Weights of a small transformer language model: LayerNorm before each block, 1312M tokens.
MLP neurons of a small language model. Each row is named by its layer, matrix (up: input weights) and neuron, and shows model dimensions 64-255. Each number is 128 + 24 x the weight over its row's rms, rounded and kept within 0 to 255. Numbers have three digits each.
After each neuron's rows, "fires on" lists the tokens most often at its 100 highest values on Wikipedia text that the model never trained on.

L7.up371:095125099106120134103126170164164163107139132125124105135112150104142147160149144114109125127097156096152166092111141123117075110138123121183093162131148120155147137107100172080162091095107119186116108131172136108119102097128114142160087128124135095134142116175119147156093128104154149150118095137158147134135076135099141129118120155139125150115113150164065152103109129128096096180146124123140148117150117137122131130153124116173149088102148151139131134166118097160161158149107115147158113080133128119127148109141117158124126115139110107068147152135159128151144141154148131138
fires on: "1", "2", " it", "0", " marriage", "ment"

L7.up1178:135131108105124128146101133134106106109110101140124071102100120144156097109139155136167160115174120107121172117125173140127138098136140086093116113158084165110174134116140127129095104118133119131129129104168149079143113160150120172111138121115117092107084069132166143141143144124150097155138132138126127114151154098123091088100154125104132123129127165132169157125112129138110162115129140170088084154112138108134108158095139101139169098106126092153139161113103173108161169130160095120142140138091119172122151193092098136132147138146169135137111133117096099164163171117135122150
fires on: " of", " by", "4", " for", " to"

L9.up906:112155148118103123143105135113104111147146117164107115138167147135166184132114098131138142137114143112120160115151161129182124115166147097160151109095133155133090150065088146106152176160147112140099101164134131128114124110076146121114122091161161092139095124111129175136106145152123123105139082118161149099131120098152127111121146125146078102117138108142131136118120113128139146115118099136115135112141163097092143096120115123179136146090142102173129116144152157112166146124116134090120132098070085124128098086144131147105116130106126124154142113106073176163169113106163131136
fires on: "-", "|", " of", " |", " -", "=="

L9.up725:129083106141109118124133102137117094114136138145105107107149105130139116084098131145151100097116125137139172125127180109121112086169136112115175122125137084120116106155127108143122077117088135134140141113173134145144134154110098142155137068121116115116152128115104120139095102163142126102107127155158116091102130140110144137153129142141097123107122128139138159138174102115133156109152157122136118106106152153136110160124140144119122111122114144139119137096069170145137105127138154111167118104093154128166123120103118175146123122156171145149152102071125101131094141120130095138
fires on: " ", "–"

L9.up744:150109106146190123130115125080153180115137156133114092094105142101143141128110123073062141099153148146112130130094143101138148111119148122067129118138129111098116132156120115151101117166115188155120113121139126125156140154152117131084135135106160128145158160136153144113154135140170107112150117136122142148144135152143134103143117135100133115157125161117137131078134142115114110167143153129105115163140148175111180120114117128132138138149152149118121139120129114110119163142141115142097098180084112147156104152161125149079122146108154102132164114087083121126124155104098135094
fires on: " to", " of", " than", ",", " and", " from"

L7.up652:135126146069087123139142154161104169125156118093106130114110095126121139074155132131111088135138121148150127137168150133145120118141126147110165106126138118066139111125105085100140093151127146131135116110133112091140152130137112143157091136102101132140154144172126098118108136128123121117112172141118099136139123083149096174112113143116117133162130130119115151061119121152161151101111170123143133150128149136172123113132146153091114154140100145094086096121085117109127125117121129113140125161108119141177163121148180115142111141187119148136148138141134078166106132124143093136
fires on: "-", "–", "'", " ", " s", " &"

L10.up1173:131102124090107102119154178151071091102143102139094132149130144151116147137131170142161140099103156102151129127101120102107126168119117169118148131152127124148089149122169108167107108096155141156148136108106102115150143118142106141152135112137120118125149110139174154136144126110107071120116120078176157150167119090117148129145103123163136113131169148142097157122098130120119078137118166105096096125120118107135118117190132090073125167115137095138113136091127127114131104116157092182150102107096154147139102092146124155125135125165079112168182112150112087101128117153134078108
fires on: " ", "2", " Real"

L9.up1210:167114123115136151103157155112135130144104113130078147108144142101122116172124116140174097116125114151114141124143117153165116137094155146108187140114135148142104166128135111098138081103133138105143095109102123125156115121159125112117142145082142137084104181127135130088105159127122115133131114130112112118129147155156092136096111104126134130119132113128107122140149111130088149128137109174117151101097120137149081152134161083132089109168163146115102096128132146072075151161142150139123161074167156087096082159148089158138109123131121124095148121183125121122155130100139122129
fires on: " (", "/", "-", " var", " [", " /"

L11.up116:123079119162173124085107116127091091132135123131128105119077160132111145144132116151175121141140184136082134131174149096118145156112111128142123152150121139124126163134172133120151139133141131157126124094162145103118073159125089164104089139120099138143097148084132086166109117158113132127140155149146127095138109142113090162165134106125118115092153144134091120135112109104118123116132129080110133122141149124131173156178102165149142174117141144146182172132187106128143131167131146097146149146100155126121166126133163121133173134116151121124138126105148113134138107093087124169
fires on: "\n", " |\n", "\n\n", " |\n\n", " =\n\n", "2"

L2.up1135:144101112144127143118128132116153129162091149114113130126126131162138111143144113147142136164134156140107121191151113125143116114157097089117151110120091109115136126131125092103149078088151156145142091117143121144156166142134123128132133098122105139087139128088159093103097117140157140144109108147091121152133168125103129107144142117112182071157119135123123137133167124163146110101140146154142117140075146168111137094096105105142104176145103135141090077113142116150132187094141075137145122112144105108150163124116131126135131132106106150135118166108110193140099128136082135133
fires on: " under", "ages", "ches", "ay", " Medal"

L9.up1102:157091151156131133163092119138148143106128146103126127103128132132154145125058121115111138150118120142084110169138122133150122161118144140095185128115123091112143142127145119105096138119129177115136129153103124125120120117153123114119127151136140144117129098129126136133139138102118081122129117129120133098108092203123138117131111120138104116117120138128105132066096131159153148102149144116116153114170106159145153099140077115148139118133147131100119147150116150136095153127107161159155158146119158156175136152144099114113169150135141147116156121127151125140151117125102137123
fires on: "-", ",", "B", "b", " and", "f"

L10.up429:085119120135111131104168122120140109158118144142120139152112165154138120148143132169129123106100100126078186113117121129150111146129144135077096135127132147131119124111117158163069121195158091164132130100158096121166140157102155159125170103129147140170136134099133150146114113166110103139123122137146114115134096079052091125108123157109123134122129109136084097133114133109153117160171184114080141108070091134183135122123166096196155164152065163117141140083137145124145147108155113164133150125161094125120133134115114147173114155154101082135113109112125103164162139100078104126
fires on: ".", " .", "[", " +"

L11.up397:106135106111169156120090127110140095126138123120107135165113102132143129203115159107128171132122116121142151114172157108145090137151141151094120106120112121132098171149118107107118146138153164165151112104157119155113075110147142139127095104162103107130112148141129087141109134110125103150128113158130118104089155120108115103098137134126122092120104133099107068169134121141139144116126147141127141119135168177122117158134120121153126152130090108137110150091175127126131126099094136136112142145137101176141113158188155153137173091079130105166097119111095099129100152081103143141
fires on: " ", "1", " (", "\n\n", " |\n\n", "–"

L9.up124:153085130121101148168162106147142181156142118154102164117122085109128111133100107137097182134153128146080136138100130144152101152139161166122178116083116150145179141143129110094139098095105159124154107121129107135137113098132118114130113095127152149104138145146114124132131160136086118135154125124159129126067145105138141168164091135124120101103105148098141154115119093103080154138130090116125141115115171114151062110146123109161099131144195100114116141166145138145100128112149159109095159148163109135118144144103130114089168137157107149187144134125126112105109160111147144138
fires on: ",", " ("

L9.up1090:110166161107122076107102119145102106157150124133149166127142152131129141118097135145136140144101157154159105125115100085073151135092136133127103100122088095111132134099144118113122159141134087146141128139166059110094100063151165149131118089095106168132102144085147122121110147131124102112135107148169160157077146171120092176135135147129133135109095157133110096119156107109115127155133128100139151134117144134181119118144142101154117145139135142111152141130168138104107155128132167073133122147125142141143118133118179145129133117127114140199106105121118134120124150096095150137
fires on: " |\n", "1", "2", " ", "3", " households"

L2.up329:124125128100131150151125112113111133131094121127142160107124143139133131106105094100173116138089143128134163134134121139182108144150113143102160164178134105129071129083121147111102129158133130148138105132126170102134190105143153120148086104149141100103167080135062161057139127103101137114134126131176143166126110136174070149090118133127145123118128113165121144128140139167120134139122097135125136147115172143109099116168125128126124115124147132120153151143123118103122122109149141123162121155132077156081106098082121075133082134146146106130148140090162125137093125134142150107
fires on: " to", " householder", "$\\"

L10.up596:148128061107158144098076128101115166129090135141150115182096100092117141133087133180054114096119166091140139124113172093142160196136156117135148119102093110106164151140115131158082125128108156115084114117157075129138151150082101101109140147123166126131127175117163137141112139129123130129130127112159108157144117136103085101132096150208128134165143120121163093116104131160108147123134147153133106112144102124122156116138134129118126135143140144117121102132109134147099144127124128117088162147121146138154161153122098161140145127120140105082158167149126159117145137166110147132
fires on: " ", "–", "1", "-out", "0"

L9.up168:136117150123141167153172123171146171116159124118122126144115079148097161153127159093099133115126152121084149154129142117146110155153120139143147121157154136155135067175141111134113092133139126150152095172166116110110101129107099152147102147148146077154133117145158136152132102126136131128101090123120113097090152104141089143135128148145100132122118174132127094132149182136092137148155093112102161105146146177099096131158163114107127117124105113165136109123098138152096090154111164103120161086108122184165144121111124098107131144139097112129116127138106121132086139113191104092
fires on: ".", "ous", ",", " |", " ."

L3.up781:136102143067200161152104103098134096144122154149146163115111111139096126137115141104088105137131125096094097103125157141101075147129167136095111131078131126117093110136143141150124155132141137114123096145160132158142125088141125139164135133110148142138153148129119140126135158126096117138128159101164105133127121104144149134141137131124169105120140107127140151144108156130154169156104156093118157139080142122137149126127124137094117126123141117166122164200106082119097109108121139125155107130137108144106129151127136046129121153142176090143129147153110113139088130105137139151
fires on: " to", "'"

L10.up205:088086101166170099123142141144120114135179159105150108106160066128162131149174121106131153143142167078162108118152141165167110140173149136127149111095134130118147158149133156118086111082194121111143167133136140087095145176128122150110137129143126101110128140108143114107185110145093104136114159139133119128126093112102108145098168145083114117157096100102128131131134153167091068065176130109094112145127090127152102128170115156143125152111127152128149105115153147113139161151136126155130125107113099145155116138127147130133115118188066151132056117118114126115142132151113154186
fires on: "–", "2", " or", ":", ".", " Act"

L9.up366:146084137143105147111106128143140087126140115087072166124112135162171133123126141144136171114112092100097130145101124117136112139138116120098178103167116128122161123089116134123076105136141099087151154116106175154134168136140143145141103146117161130164158128130107124128121099136121079118126117141127123127105085170141167112127104108123077102107148137108134113137104141137163154113122083094153149089082108107094082129118129162119154096103130111126085171132140110129134156159154131166148143149141129104126142148115079135108152097112178078142102124084121113123145077168091098164
fires on: " an", " (", " ", " M"

L3.up691:125125112092160164105166156125148096152096097103077079109120125123155124139100124140152108126127124171113111126143194180141111153112098151089114133146149089109131153128104142099126165144128121169117136085139088108143175130123146173152109127121135099149166130129147155133118167124090069125152110171119121133150145126107106136133118176145153137146106088098121152168077153130169146154171134113136145161135143141135103123152140132141129147155101148140094120121138109122116101115109123147109129115122158143065137126148114093127120163098119136102128079164122142141174168105141165146
fires on: "oth", "^", "'", "val", "MA"

L3.up113:101168117124111117132103120172148161129153158115086122128139116090136137155096069089109101128141106154109116137116131090132124155126144142115110085122097180120146161151111115101096139114179139148135136100144120139111159131143164133141107146163126094135150130146118112138080127131143124135110114108131122124149090140137132163168147112141157137130169117135149161114152073118127130146184134108115123126093152137141163093139100118082126134132154137107140162135123112140135102087128154097146108134156134087172175090133137164147124080084156115126145128155146184106123099118136144137
fires on: " of", ".", "et", "ts", "on", "ime"

L9.up319:129140098189164125128142135126108145096108133115113140113137113082135121113162124089140129074127164138149087127151082133125125152143208124150124110129155094098126166100132145103159136139148114138128090145103116100114113149091111138126126136158177103136132181080136172118124149133103142092126157142149106134111107151140093084123095157154133101117115126116112120135093138161139128153173110096159123178159125141123124105156123158166121142125132128123107111122158125154127117144191079119082122123107107120107133132146143133150115103117155086129126127105080164171118132163171142113
fires on: " ", " of", ".", " |", ","

L3.up177:130122151093118116112105176172084093089125073137110116121119139090132135133112128166130085159142103168100137109109123104136162153135156145100104078113107126137157142090082079146161132099096118151130151140118131131091119165091114133112123100081132111123141145123174131158162170109121136127136137147125134154101166128126134112130177169127096126130151125113104114125095103079108103144130155055123110123152161156098140084122100083125145124139122105084109143158144135099135156119140122143154140118124114120135107153133130095131117139141119166139100116152134166129098144146098088148
fires on: " of", " Kingdom", "res", " name", "art", " north"

L7.up1069:140130160114147142125111132167134072155137134105112173113111127095112148086132131166162153124167126127128123128153112176157128095147139133117157160088146089120114141099121103147097088131142111140128162152135140130119146135117130141121161176066178201139118112112130125134153085132171117130183156079119163119150162192116149107123112098145111086123148132126165129106100101147080124098092133177161153163129192075158130073099138149115123074092134175117136134108156124115156122165142106154122128143128104108116122101169143109140121097145146144144123106142114129108144103101123162120
fires on: " |", " P", " ", " p", " ph"

L11.up531:164138103075160111107116156115051125162112120109133109128127126105076145151123133140104149117120170080140069094096147163125119113133112125145173149151122196129122151084144134148134131136152147136153140164138106159152130114077099142149137104134143122150181146100137110166145141151104114152087131137129116132201100128102102075124103118136142145116159126129155145132127143142108094118127156150055103123149143142135121137128135115107100113143125087139116130101090130145112115125116124113133125157114140118180138100107139156146165148088124127124129136109099115113151134135129151128
fires on: " ", "9", ":"

L10.up71:150053119137087102101173129118142152127133160088106119130158140145081136114109113101115115125147095164137129142094160136131109089102155142111139115132140104102157130160114102095132104132117157123128106116129135082099146120067120157141120108148133133128147162114095128118153127145128117086135141129123075095144071104148157090147146073122140139140128148110142126095157175146154110111116106171121144174155098111161137124151120128151126119128140123110155094165119140121151141109094200142145133137120162092072133128122142094144099112175100123058147153123138158141188155109160113126
fires on: " ", "2", "1"

L10.up1123:126067087094147144145127108136119072128132178082122081130106130153107111134091133128144118138118105139131132114126109136121157077108146106179087113074159147116166148111149088099173156124144130140075114148135156086158121125139128119157066156103137114105106127104141088153170127140154099150110109149101166145140165129156168123136098092092114151160132155133193157136160087091116109165133104153111133148146114124100163130130090132154105131128107127091131100126161124122095095145133145136124125155116129145125160150110149113140123124131138140158106102104103104116160124121141109159
fires on: " to", " has", " did", " contains"

L9.up884:161111151136120091140139124148114101139144130074089114148138148124183121116135136124128109158117133127134143103163130146158117120150145113118143107102130130132130128128105123134101126134150121134126114076155138103133125084139109122125140139113176143123103122138152126127126099122125062105095137131131152093098098107144109170160117168131110167142150101133143082133102131106141135142122146099162162120137179101101068140124133139107138145144087182101091116120097135144161128091128122115143102158177119107140117160133193095109119122136127111068129075168094100104155075157169122112
fires on: "1", "0", " part", "2", "6", "5"

L3.up759:143149105161158122131140130134119104161134114082129112123123147121129105135115096075168119115129101116149079162161145115145131114107098151134140146109123105124122063118157099165131132139138124063126110112145164146145141138106121141142156145133132140142150114166110172091139134135107107110114134087143106152130118149142131151126110120129137173156101131157130102081138128165179152143111115091139136099093158079165126122128162121137156140141139122140128158156115131121123154113144086120166111134119117132116127116111134099177048124133136130079113111145153132131120120175135133145
fires on: " ", "1", " Act", " government", "2"

L3.up792:093153129120135119086108141106115139171120076139154133129154151101084102169094111093117125143137112169161119149123121135158140103173154110093146122157136122140098125122142081069147146131104143109126140144117129131120125143114110127142119156128130121099140141161101154103162122123077111148131145154122072125133111132094114156083156117088124132137121158166094152129123149116148143158124112102140065133108125109115125142131089183126149170124153107173085130121141134121123109127106115100134151126126139125096176131109125118132139054143172148109126103128139138132112146130147136160
fires on: "1", "0", "2", "ac"

L11.up1030:116082135176129131129130139087133188109135162115144126153102133142126129185131161109140098150122111125098132112143110142118136126154143146140139153126105147112134150133110128157121090145141132184111141140102092168089148133132189108101152147190124076116103123142084109136116123130127101117146164102151118161137072097119135100110152122125168159139117125124128143113139113124096103089080134124121135156153114143162156125145117077092174127132152151101124108153107105144121138145112151115094098117086174132109154156118204130123095104103146125126142160076142120144117157171135082161
fires on: " ", "-", " (", " l", "("

L9.up573:167126204105093157106118114152111073115111117106129104078154151165102111092112176123124101099145126128106161120117138125127128114118136169126110127121131153109148100138151118146129166083152130126115105142084141133129084138180107115141141084127120175104149131114091082116129147132179113132151148119129163074130087150169120141110123150089116154108120119128141128168121125063094112102126167144156091146136132159092106140110127120169103114128174122106156156138110106129108143127135132151117098141121104076163117129126135103186162135073106155137118125147117082095130153157131181128
fires on: " of", ",", " in"

L10.up360:122087127164089134161123111074118126120155095156128130106125152100102095147152105161144119127117141123134138144157176091141117204143163127141137118118122138092131148104157201120123153100124120150125091143139119105115086173090141154135107117125145162123155140105121142115102108159144144117117132141177115148102115100130118123119178115125102154168118093129134116125134118172093126147090119120147119139155165123109148134095127129083165130171127161128114112120101133103086173164093138148103114131150135126142116106152088134156085131146142130098156120153133173119126104172125171154
fires on: " ", "/", " |"

L7.up771:135110140143130178119109114146141111130126076156132138153145123129113118134078143130151127128128149137153119116121128085142118131124166189142130095097141143168134133118098088123118151132109136124107104144125115126097127101119120123080123102119115140117098124158152129132156136122112101137130136118093129121078139140113135204151153156104131141152169123100108133142136114128131146184091116117109122103096108116151124145148102114097147094132144162100113114144128077128067128142138159160110164147135090099104117177144162086088124120147139148156148125093148097148169128095189100127
fires on: " (", "%", " in", "–", " |"

L10.up629:122088144126145122117141144150156134113132141070123120166097154137102130134127162126097125150109137126179131109118137161113131144184143152108118115145114133141165100123134095153130082094104130114121108122139133106129109174137131141150147099087111114135162116140169115137108092125110129117123098173159102133143133094077118099163133114114116161112118149155187150141136107110057149093137131178143152160146119130117151120139117110130111062081138130131166123162134109148120142148109153167122109133118136159134102109175177094128104147131101113141139141157154200111161145157129097159
fires on: "1", "9", "2", "–"

L10.up421:153109128126136115146118153109085125144158133107127131085118130141115143142122135163137125157138129138130198141082114116124093126125102178124146132120123101091168121098152129089068138134096117128127121134132109130123097141156128107142135163109078131163100168161139121090127124151083089135121132153135173172149104136159112135124154102135160168139113114145118147138120103124130149112108090165151144089141166148125139125141127145130135135098161113093151165151143124153117118147135134110132132108179131142109097123146104107090153177139119165093164141120105120109134109137097128160
fires on: "1", "8", "2", "9", "3", "4"

L2.up752:111153161118149126138125109153116120130160153127131142151152107127141128139104071095118132157125110126169080091126138098102126109126141118109127162101118079175120098151128118140143133155159152116165163132133116124106135147096139111118130107124145180118133155167122091149137121117144155171143147080137121165128118148112132076144114132116145173105117106163106111149126139129120106153107134081141141138127158144152153119134139135140106158093110123136102156154126090145117079079126112084180102130082144077143125127105103099086124131146091145152154081106136169145127133122124142135
fires on: "-", "'", "en", "put", "st", "nd"

L10.up128:150130067171132110102152120144179151091124116128172162104122113117082162138126097124115125100142082082112153132139155100121154109148161124155138138168107128091096136147123114141116120149152141126115120127130163110161128161149125151150128081120112145104157116160112114170086159150112116088101135133106109116148066089156140128112104171127118149105137142124114151080144114162144166136108131126105132123115144124122131181120095147113140181148152135141109110149105106176145105120178123155092097159085150109131137173133145166121139137141143113138137114116125118147143157128152146139
fires on: " ", "|", ")", "-", " are"

L7.up1076:096140134135133098111123093139130126171145142148115166132104124144135115133123131172097096160132127133121122165112140122118112119150161157134091147154156096118155161108103113119144141130131161092153111114131140136132101112106117128137095136104156110123161128121175128155089100134158132110132158141142128152172108095095090169137137154111089122130082159159157089103141172153141067130121156135102110103124129153129082171105103139109149084124137108075072116147149155138133068110131139131137109148136095160165103156113121157165082127127174190157147148082115085148139083107175099111
fires on: " ", "-", "n"

L9.up1246:099144143117145098074114151107154164122091144108141137081117146122133126146146098148113110104130138126104144133123111068115101128161153152135115115112125102123137176134113110130093123115199131174124102092150099099108119120100083160160121144139144149126114161122143177091118194114111117165156110126115095169156134089143137109154122105131121139137130124120096116105090113122128094141097105117112161132119120129157157106118126120127137138176147103185104131176131140138131123149140115139153092182194083133083136108176118136131127123106159137115109149096148125114116140114134140153
fires on: " |\n", " to", " M", " of", " G", "7"

L11.up596:139111118094160096152136131153117104148174144126089127171123129105094125081138100135155133164102109096130120162102121124102108152143164169087145133139110159096135169077095141112131144144125142158133099124139121093086099132123107108150137172110183104127167149099078095151108137135158113146130093119170113125137137118088130126136147128111111114124130101131129131082158146111101132121126126137093138136135152149077155139157175120147144140169124184151132119107116125142112099150097164142142098130112136116153185100163152128111134145129125137145161107116100146107151091107114106113
fires on: " ", ".", "–", "1", " U"

L7.up861:134099116160106123113110128145123137152142133164129150107167143122109128151121097177144158143144075120144100128152110106134115155133090089092120070112141123116146117158100142131114136130126113173151110101136114162117124133138086152148101144151144117158143151125110118098124135150144145118124115152131124162089105101146098112088131154093150143192108137143185151160140143144149102132073116106161198142147145107096144133109121090124141100093137138116196172123106103101127148119117166140123124160162136113139163138172137099134085106156103095107162166151080138130173124132120154147
fires on: ".", " |"

L2.up224:191117102153137107140096068113131172118134124138071116124165161137126123142121123089095159137128158163118126138153157144140121112085150105110126106136115138087133163126136099138152109128147145169150110137141116129109173134177135106112125176128169120158185151123068136133153158114139131138138165119122149127123107164104133107093132125131139069092097138123119119106123126143177103176107125106121142099143132099196104103143105123134164119140158143135147192115142136130153117109154179134130131131128116127147117162099088152144138134150108152120071165084110125142144120141103134128
fires on: "age", "ages", "ül", "nel", "ive"

L3.up730:175125128107096168118160148154157133140105163135098167104141134114115115098111147087154151125128134137153134137141128113151132065135107114162167094118120156124142132156172138111125097069145116111161103139127100076139111125152108126158125106159118123139097125103115114131101134120165128129114135116145180142099131147105110108120120121115155121116172123130124174131172106115103120102207154131143092180107150100119138101101122141127146146113151121155127125115134116131127165088141095144125104105160111109137140117109136142141074141140129129105150158140129170177116072089129143126
fires on: "y", "et", "on", " footballer", "ch", "re"

L11.up736:098085109116130112143120183170189108161119116123112157114151182139164134081134124136127155119127124115104133107091119145128153115140149141096150144145134115122140124102158149106121084139154105131143117132116132118117130133146100140128112157110094128161166159143109123061139109168102091113132156126152139126128127187112146128133158111102127108112145151083131142158117097154160123121094093112155132090126156105093106102071152142132104109150181149133089148150145115067133144129096117113150133112134138129129174135137145166112120141128097153114157120109098094145171139120107148130
fires on: " ", "om", "1"

L7.up366:109121168142109109091109137131130155078128119143119113121110135160148161150156147187126157094088090168120154079116140103066084117146144138128112142110105106144166121113138130083140099126151114158142141093129124148121148108083155156138134083102095127146190146099113132122125130149113088148140113170062109108143129161147116158121101165142106104121122116078122173129119148135151173153139148137123103132166160150134112144164089134121145105142147104136145117147145128096142118141138135107117113119099127145138092147112130107112130123122121131151181162103134119133109151117138105121
fires on: " on", " to", " of", " On"

L9.up40:144107104126085149155127132121149103109117149138130121140128085152121129109138133127109124085129119165126119138154135134133147120142143167190129129096144144160153117126169146133114138186149130104103083141162153131145126128144104095192095129123142127116141149091134093122116136139101156171153106120143126130148085120149148076126116139124147126101116135160158136124141132120108126142116106120123121120144075156102149140110137162131129128155150121130160144179107118104149133152142122169145116171107132123163155156116151148123135107122177116093099145143123113097123128144149131142
fires on: "1", " by", ",", " the", " of", " By"

L10.up977:113138110125103156114136147159119134131159105103121138087132114140077131155124126129165177113153122108093134122152127104103114102152099141143158145121121147118122155139177152130144091112085186109145124141137167126122140125109157133120092153109139080130165141147134116100123110122106131161137096165121120149148141111140110158136124095098144152129135138122143133090134078172104129112127152086143157144098086135091092069141142140131147157121126128122115087127101142129094158116104109174167108164123147125173128147106136156144154130142113054124103134140129145145119045168126095128
fires on: "1", " ", "2", "d", "8", "–"

L7.up976:128110097125124097129111160118137095144142111108115149103126151107148142097145114125131160123114114127093125113113145097160137124178138153091128145112094132100157108158142103165130102120119120138134088120143119107118175208157123146127116108137122147157109137134100150108126181145147130141122109131084116166151137135139117118157123158113112128153136132079112146133116113088087138156111152175107150118188121112174121133162126117098124084072133161122179136128139102096160177155142124081126132108092110183120134137142130131117152131077108130159142163094114140129116117149162141126
fires on: " to", " not", " |\n", " of", " reached", "ac"

L9.up858:099125102136133127129160134135108147136146113147070152122110100159137100110097152109124150123123158101067149125107111142141132151175134141137098116125105097118189116141150097111114175120164129135142125094167108103105143167129141140157102111101137138126118093155113133140116139113100100135129107107126149127143149155125085140129123162132111126140137131104095105166115100162139139101106133154086112126070149131093119128140158117216111107150148159102152138165094100117109143160163151114113142162113113129140160140152152122098093107148100133148171127134114173132199115123131113077
fires on: "1", "2", " C", "3", " (", " "

L10.up361:117148134134154168161169103135155151117151120078200145120146086090118091100132146095147122143149141124067145121124116136121095157114111122074120161123138148104152179108171145102116115144149129117119120125122163080095144112102106150141099106172129145116115134081132128107109100101147106146143106148131092106139159099125158103133115114124142155109123150140116138146121128122126142141114129176142149140114169102143105102109070127127091152145112073146116155140130123161127091146126132141125171157125188102158148092137115108127128119109155167130174159101131144164128142110123163121
fires on: " "

L2.up262:147130117069141113133150150146140089140126156134118117130104128114147148118135123098146134136145098123181139147139098105136151155071116106118078099172105147118117132115158157132110083138137142155113140136112122180109130084131153116130098159142167146111104122081084144075150149146129139171118103134148103152118084140144146081146135119094136118162104145160127154096130099111151165152092156156110154126082150131125118104154136118131146114139135103129172114168113091133112119104095097095152148152080149145099110130110133129108081129125103126117128156146119132166111168151094121087
fires on: " as", " design", " Design", " build", " building", " to"

L10.up937:138113134091141113144117148105151132131112097118149126106106156130105089164157186130125165112171104164110125086129146137097122135106119111160142172168090115109111145090116140131127129131115144134140117117064144143137103112146125174141142140091110132099177152148167131192107120122127111176163147097131134153161108094100115120112170116152140099089173114138168132115161161131118055095108116116106133129152161143152109098100105132095137129117113155121120133128069095112126141159119131090117135112154117171167109104156143155159106141152121148118092156168158110122149088141122147134
fires on: "0", "-", "2", " ", " running", "4"

L9.up145:124142157136150163146161106136163132100124090120157102156110137080137124171106080144134113137177138085132152151110094150147102111139122175173089104097126105122104135112114145166086124124111116141121109124155091124104111170132131120125098145115097163099115171108144144111179135160128105068119121130151166144167121144141171144123128109111109108135148137163099142120118141177117094150124111116162116154117105161162114174121103150091110103148114125123148091166165159120171134178116108128107138120166123155084144147097138127150125122148108140123149127106085167094146118131168097110
fires on: "2", "4", "1", "9"

L3.up810:125124105145148181129113148124100132105167139121119109135122126097113133123107147113132103170162154157129116109143095118118154154150181134145136148178119154098121106099145142164134126150107165097166109123109121140110119124098122132126110180175156079111141123141114147089118109142171127171176120085157127078124136112115173155147137107092154164100125157149146188146130114128124122113108146182100172110131117120084079133104118104087123180127118081123117130199121150144126098099107116124138098139108101125149109156088146138155120128118139120156140158086121117118115161142119132109
fires on: " ", "ory", " as"

L3.up1042:137134112182146131120117133143099139129123127140103074140138144118119077147136119143128123204116115152150133164153117081114129134111096164122110155095101086120083125122140123162119145138149100124109150134171137121146102154122134144145118147109135141145094083143175100103095130144142141122130113175123138155099133107127057140107127102126144121151171088123167100125117119161100108178116147125101136129161189114097143100108139144133096087147169129102180136091067096106130112120119132170154130165098106148161120115136117105109141114158116159101119140137094152133143126137165087141
fires on: " them", " him", "o", " "

L7.up493:111068167171099139141125117153153147088103178088124117114165130127129123155154118146146141145092119133130137136152168153120183104181117115137112139122099115136113116169163130114121108131163134120137108151183094140089146153159122141102115151124153124124131113125119075126138140162120125119155169109171127101132116109109144098150064127120122173121097106121091084065128085111147150105131128113101123139150118155143128151125135117122133176122172125095142145119135092066107134125143080166069127119071125181157117149151088125149141124140133161141149126140135092147118131161134160124
fires on: " and", " or", " .", ".", ","